python train.py --qk_norm=false --init_std_down=0.0 --warmup_steps=431
MLP neurons of a small language model. Each row is named by its layer, matrix (gate and up: input weights) and neuron, and shows model dimensions 0-95. Each number is 128 + 24 x the weight over its row's rms, rounded and kept within 0 to 255. Numbers have three digits each. A neuron's up and down rows have the sign that makes its largest values positive.
After each neuron's rows, "fires in" lists the words (lower case) most often at its 100 highest values on Wikipedia text that the model never trained on.

L5.gate365:134187106189113120121130155144116099114095171129159140153155106203103113126135147145076135129133164161140102132100182159107119124171148109139113071125123149154130144114106113096052155152141145136128121091108111130055121102165133178156114159169145126110105146090121100112107132149151113142
L5.up365:126131094181085176144108142105131113090101139128119113160134081166150125124115144139124143091128154067119154156114142171117106105177134137091156139108097125134141153143136119084090163107132184091105132085106114124101093119113093185147115188162100154112112159080097149112131137147129120173
fires in: "early", "original", "further", "old", "traditional", "new"

L2.gate1256:097113171117137158117148185144124159130138121161130097101190131138085159079145131148152154119113120113111140095141095109114125133127114122124089141163158118115150117151091133143110121103144105132144125144139152121111134125138144156104133160073118123143131084118117132145143194134130102152
L2.up1256:129158156104158127150140163093127136158147177130140126137140134127105133098120148116120153096171122077103153146128114124134128152109168073149131144168138140152141122136143173117136132133143118150084154113142095095090154112098123165107112127130117195131148165135148098110111140106119125135
fires in: "division", "6", "4", "creek", "review"

L7.gate499:176144127127106087127118147098157170133116072148142124155154133104124151113128129116113150140130156131126133142120098120113145089152146086135093128143140117142156119143107124155093111139097135151147128128112135121129125127147139151106123127142142149107142139138143106122084131119153123117
L7.up499:124115139163134137132105154143127162066127122106136096119104166117137130168123096110128114118107150123144114132171126116118110102165160143162098103122123110121134118117110137121126104167124125138149071107120150150176147117143159122107110121172101134137111153142123108134166114146130124146
fires in: "2025", "2023", "2024", "2026", "played", "2022"

L2.gate417:159129141103144155129151137118140127125151155102155178162100114140114146144136145137104136092102105136140163125105087137125099153168109161147131136167136151130115152132128077138122133136126151111124106132154104100111112110123115157095110118122075113086119109119123131148114126146101158177
L2.up417:148144127139127112116065148114120155107100134141123127123132139137115095130096114101150129155112074110098137169122086105157115131156155113088143142126100140113147139096169108144155133152152152070153146115131136089086137102138108110127133138131160141121141119096148137127130141122116104152
fires in: "march", "december"

L2.gate324:125099129124126163124130112120102146129137133115115149133156101113128140105133116145098106119139127162101091124143127125125143138120116163119148156132141174136105127176181125138141119111109142133136193142111115125151124143134118148133144089122131136118126138147144085159133151142126095154
L2.up324:117142126171105142113130101076178111128160149139107130129143176142165118118116073114143144190141128102119136112107115096120132113129108128143154129121102095168134096132151128074115144123107122121109164127124129148123164143136145133128135142124089152129103163120092170143145148116134135158
fires in: "also"

L2.gate741:119114155099165147104105137110148134092138097087117152107156101142147210121149090141126115122127088121124128077139200148122118138120147096115148098107119098122125154137063119127178102112145122093126169094139129133128117113145098104152165154131162161138111122157161124077119134096167108149
L2.up741:148125176137086105083156091131123127123150122094105076140076144078121117131098124118128103173108113111138073114118125144062115157149115077136136110124094101157123127112169182097117145105130131138140144083117163149147139142105152113147156126163158125131139102152095133109111101142129083138
fires in: "described", "2025", "2022", "2024", "damallsvenskan", "2021"

L2.gate847:122131136126065128131128117144118104117114086118135105121143159136070105119128106094133104144125132127120154099141098150139141134115132130103115123133110111127154101173107123157138138124125152122124101087126129140149143144086142138128130110125147101125166116123109133152100114088117117080
L2.up847:076100176145110169142159137092113158149092116109081074131135130134114168144098147121128114124123123136110176117127074086115102108143114119113145088141092141138157100127129150096126157161123163127140121112166103112140111147092107177172127103140100123101134126125138107124115107076124122113
fires in: "season", "original", "time", "north", "court", "match"

L2.gate495:142112099154117164088072132066118084154112165095101105122165136137116110150144136167114118129107116132156106129156124154162181128181142110139116095124141135138146118119129125117145177122163140111112160117113104081133138102133152150110133101114103144107098148134107107131151134094116094150
L2.up495:117151117138107150136168131155086130150071137085103124149142145148150116086143137127118120175110125117158133103121122139147134181172102112113119128165130171104166154131099121134119152119150128115135152154097139142095155078155127155151122141129155099121101165116111135126154136122143143145
fires in: "until", "school", "group", "begins", "soon", "princely"

L2.gate623:160163115114137103131126153126149102147118089137134081124138139124126112170133119114147115099139114128130145122149114099112098093143154149127120078129123162156152129100159158105119159140111122125108102107095119126153177128099125097137136141118146142169097142123128112123076127147124105047
L2.up623:142165127107109137121070114110115097077143142170135099179091147135154097160139135108140128073134112103150133111139107125131107173114126115161112103087099092112123118120110117128126117126137082127121133123139105144179144127136104174111083142153153138118133116129122091155100133139152130165
fires in: "no", "language", "18", "how"

L5.gate205:109111121136152153103158164112129161093126112132092149120118143149084186090162122119111128176180135143152113130162139122101098103088133124124152131105153163107162141127110148165145092100105161180113105121126115110176098130156149121113114121137119135106129118135142120114122098157123133132
L5.up205:115126155150127127169109127138105123127148122130088110107129123111143127101142155150149122115139113121166153097149118141116094129155111137090165106081138129138114171133117145130165122167092128130120099085114139135157099087108120074149123129115126163125102093102109117088109085120152107111
fires in: "president", "director", "governor", "mayor", "candidate", "candidates"

L16.gate445:125149120143125102142087137122112131094106102106167107130105141115198111180107096127123109122126109110136107113133132130146135156136097179153097124097162142120176094105129120159139127099112065122092130183142160156106157165106098094084113135145106117126141137125119126106093150140107121121
L16.up445:068117133141112087088121124142108138132164125142157123131151085099129126140142142146150163119131129126153100126149131128102140156112135110143115155088139107105131096181089094169118160136116115136140133149139081115087154121142186101108157152159135109128124137128103124160118132138102094116
fires in: "based", "no", "country"

L2.gate722:158158071128145103104132133083130122127127122115144138105165119079137124143135156147144131108094164134151088109153085110119154130110084145084101113144114151116164122088123106208163126094168111124107129107122125120165161103160164120088091098094124146159157107131135127138095069117095125110
L2.up722:116100069087161138084100109148140095126112091116110158100152117132146112121199143079158162112102139151130112143120148166141127134107076161120145111103136144142129100102130140128151157125161105141128128126146094124179163096148175076156117149134141138148153113106110130169112072104101143119
fires in: "south", "regular", "peter", "operation", "contest"

L5.gate750:188078151118136132158121132112085151089089161112084126175132179129148113160123128117154131128156143101142140183102110141129151112162074131086088097128135134135115126151136116162109128160122117079130096090126142105106153154129161103113104121094151153122104110160122109140132147093126133142
L5.up750:153126148165134134100147129109124187090102101097115093181130141155155098154153133134147148143171116102131113116136125104154082145104109130172131142138135128138121152150149140144126139133103121119135081090161106105168121139128154154143079173124127130095171088134117154149102157114145122108
fires in: "this", "it", "bruynzeel"

L2.gate792:152119138155112146138121146102093112072175120142137126171153157101147117131116130121120123079136111151110122121152125116079118121121129137147147120120124162128132147117143140111157142104136127077127135150159129143136086134073105078130131108106119136137152158132129100128099158121168153131
L2.up792:162138151148137147144131135095079153087146093101112138125154122126143121134127142192129108177120147219123140096098143111102128077112077140136133102088109110086109162088144096115121143150142156122140155116133129117143129175140067102126144128147154165101171130141146140130114133160131129158
fires in: "new", "s", "bronze"

L7.gate1022:122156117126120103142125097134137141127128144103105144111165138162160132167107141080117125111110122152121121163124123112113127056131118193131131145087129150114123144120123128113138140145125145118138150107147092123095138135091145085152108146124105135120124140123132110114123103120134150126
L7.up1022:118153177124092088126113146157136119121147128092173149097144131142113131106100142103110158144092104108141146144132173093106095118106119152145052095135160125115110154134151093062101132129145079114104171090158111140122179155107072130182093142139168104108120142118092139154151127167144131144
fires in: "about", "around", "over", "several", "grammar", "following"

L2.gate794:118137102161113145200111076117088089131140181120150139132107105143158123134139126138140113178168097144112111137092116095119171089142145101149112108107141116116121156140138116116145124112113117139152125151154143131129166115159122179106143118121103126156160141142121108118120121146101175114
L2.up794:144109139108133162127137146122088113158170137108111156119185147180130167074124150179112121148085109142139084115096141143103092126109156120158158132143142117137129098102106104155110143143096116140124107157133081082044118121083107120128121181110139144118077109123139166089138136164144147106
fires in: "team", "further", "course", "jarrett"

L2.gate1068:143098128123122106124113113156133148129119133075064161144171140118103141130092118142152107126149089121102116153127126149148139124129128112104137138158158150102141116149160116149138114093159159090126118144141135124143160121111152121136140148140123108148184163167086174086071144143130128151
L2.up1068:120122114133129094150171125132133132154108129121076191140122131117113148131122142167127147106123125126138144131159114168149137166123146143082113139111121160088133151146136089112138134168113161104172106124135121080120132111121119124162140140142092133141193130172088101128123154143085105101
fires in: "that", "thomas", "j", "way", "alcester"

L2.gate1315:140103093128122166100108151130176164134165131135121147139126141090139124131107134110115101114130134102129129135113097133168114110155157189096078164172133158134086156168120143144084130124102125107146163140117144119133087139122115166131158095125170160121141125151157163126157130139109100130
L2.up1315:152144162101134151107088130108142129147119104146101097105132115152124109129109150136147068145140143138113147141122148132185126163154176121082134129144101133126163095153151122148128130157119171091131134122110178116091136147116131171169142152086136154106126140137171143115098091150151158120
fires in: "early", "previous", "orphoot", "horváth"

L2.gate638:161139124109166097135114137158186115113153115121140149138129137156081151092131170110156147155139148172124101145116116076146103078159138130116126195130130125127145086137133114157148173124131099124109112152121125113122120139102146137135153111065137137134104123119132100104152174138132169121
L2.up638:123151151099107124145148126126150155103129115122142085117094135148130151129166135123164135123160110100146126140164073150111155146116129123132104095107156133114110118116141124128167160154101107096112124132164133139106122134135116154166126112123162106158142183105116159181162118099134103132
fires in: "such", "control", "letters", "1", "4", "0"

L2.gate1220:180125111165138143126171164135126195076131103154125151142115130138101123143170159132119109102158155125136103128171136101099129100150093127116149111154106165165166127106144122135164127108125139097134125150119132119141131145144090111132142118163134072103119102146165068117143132100135125133
L2.up1220:137163061147146164112156132164115160113122112132146139156126139102092158158122150148100129159121151125121182141121084116161124119126088098125119120144143134131109148125121138136132141132156097125135081160094130127122101106123098135125134168161138131151148087151131119096092146109105121148
fires in: "there", "new", "building", "functions", "et"

L2.gate871:145115141094143143097130154128136136092150115115116142137145149110156121152146161096114122135095143108155136093157118100094072129158118121098161121149154124104112104137157141148127138130128126122117137134124129156124121152124137111109140150094186145151092144085165098120108117162140123144
L2.up871:070119106127145132102157127111127119137179099114156132122125117109138141119126105110137104125108121160155165138149131116116099111157099145096118124153157128069116086149155141168136133096129121112125130096144135153109129137130164106138128133096161144145118128094151112087123087135131144097
fires in: "known", "medal", "0", "young", "56"

L2.gate733:125127124133133093173124128155146087124131122123170143132073143122124156138113135129089148132147134138118114079125136136134183113128150141154149152093120120136105111164134168144139154112134148138152164143122125161143176111169110128095121105154163112104125116153162107139109094138114164122
L2.up733:099125129121197175170147166142116172130160137137142115109121161113114169103122086137130096162143118113114106137141140121103106123147127181091133135113127096135127134149088114115114124140102103163125134091125125114105169111089149125140132174099106112120095136121138131166091111135148125105
fires in: "have", "also", "zonaria", "killa", "heavy", "damage"

L5.gate1074:138137167111137125150146104113152151099091104128131088138153104109157136140155123138153143133122097138134108112147133146122121177077128157123113112087144120142088073120087121109126157167094083156150115161099128109121125151111136128127162108117098138122129177132136105128124101100151094173
L5.up1074:120145143127139096142128142122164109141135164122159119158089111159128103131137129128152133142124104079120156132115171132144111148140108134119150146159179114075152178111167083115132138144108195129118173154150105108128101103147133137144112121126116114153137191099098143111122126137173086141
fires in: "on", "out", "only", "outstanding", "once"

L2.gate633:148118131144103190105159128123141128140147143146125128110139149106133147104091166119130123106114120108086156130134152181108089118130161101087129142091118159125153146137128153147098126103107113085123135136129106143183127152079113091112112163148119106099082101144161151176112133117112160130
L2.up633:111145154143116203127128140158107139121156144103119125123114146135145118111135135147121122114103117117130106129123158154136101149141162114082160101115125110136149144155082136129129117127120101121138123165127122102135144123054119140147140166163103124097069077158127150139122105116101155110
fires in: "place", "chapter", "best", "conducted", "akira"

L2.gate200:150145119137097187150091148127104193107132100134115105123128148128162150124102123138116106158104112106141111153130146115160132099157140121122140092105146107133126120133095154112121154109128093088135155127097133128077149139172146114171167123142183139114142118116123104148122122178122130152
L2.up200:139132139125115158128169116170126151111156098129135094157138108169192095106154101095131123126093108117169111131112139136120121127131131130134140137095160120062102163137134145148136125121130090145119160146141131151104175140111152128163113150133136117120059145151118117144132136117125151101
fires in: "their", "its", "led"

L7.gate90:129109164130133111108133128159111136151109126144109141160140150140137132086154140089106118127119138134114160135138108141127145162067105091090120113160099141134120174173161147130107095103117121126139130104143171100103185137151200122115159121117149106139133151114115154097136142119138165165
L7.up90:167120110142093135183157154095139144163178090118148110086086125112151154128170087137117110093139073117132102169122102112144090147116135116120169119101125106096099139172113176099193118137144121125116119082114129151113134172144138131140124148136132088122172148124108138137128158130107120124
fires in: "this", "each", "text"

L2.gate195:110113110173119111111146115137096151106150136089133154129120138125122151144151156106125120111106135136130133125105130179112118110189115172149139133129156150139110155127108131163105108120126123103110124119126112139130141102103116108156143115131156112120125144153098121158142144150140112144
L2.up195:130162068153120138136131156135116129098129119143127120146123105126114134136159137113126140103123136127151088141106137148151092139179171143168102128131136134129140146115098113123101108122134108140164091144148116094140181121124131150132159167134079126146127091145101123119124068192171147133
fires in: "2021", "program", "2024", "abdul", "2026", "continued"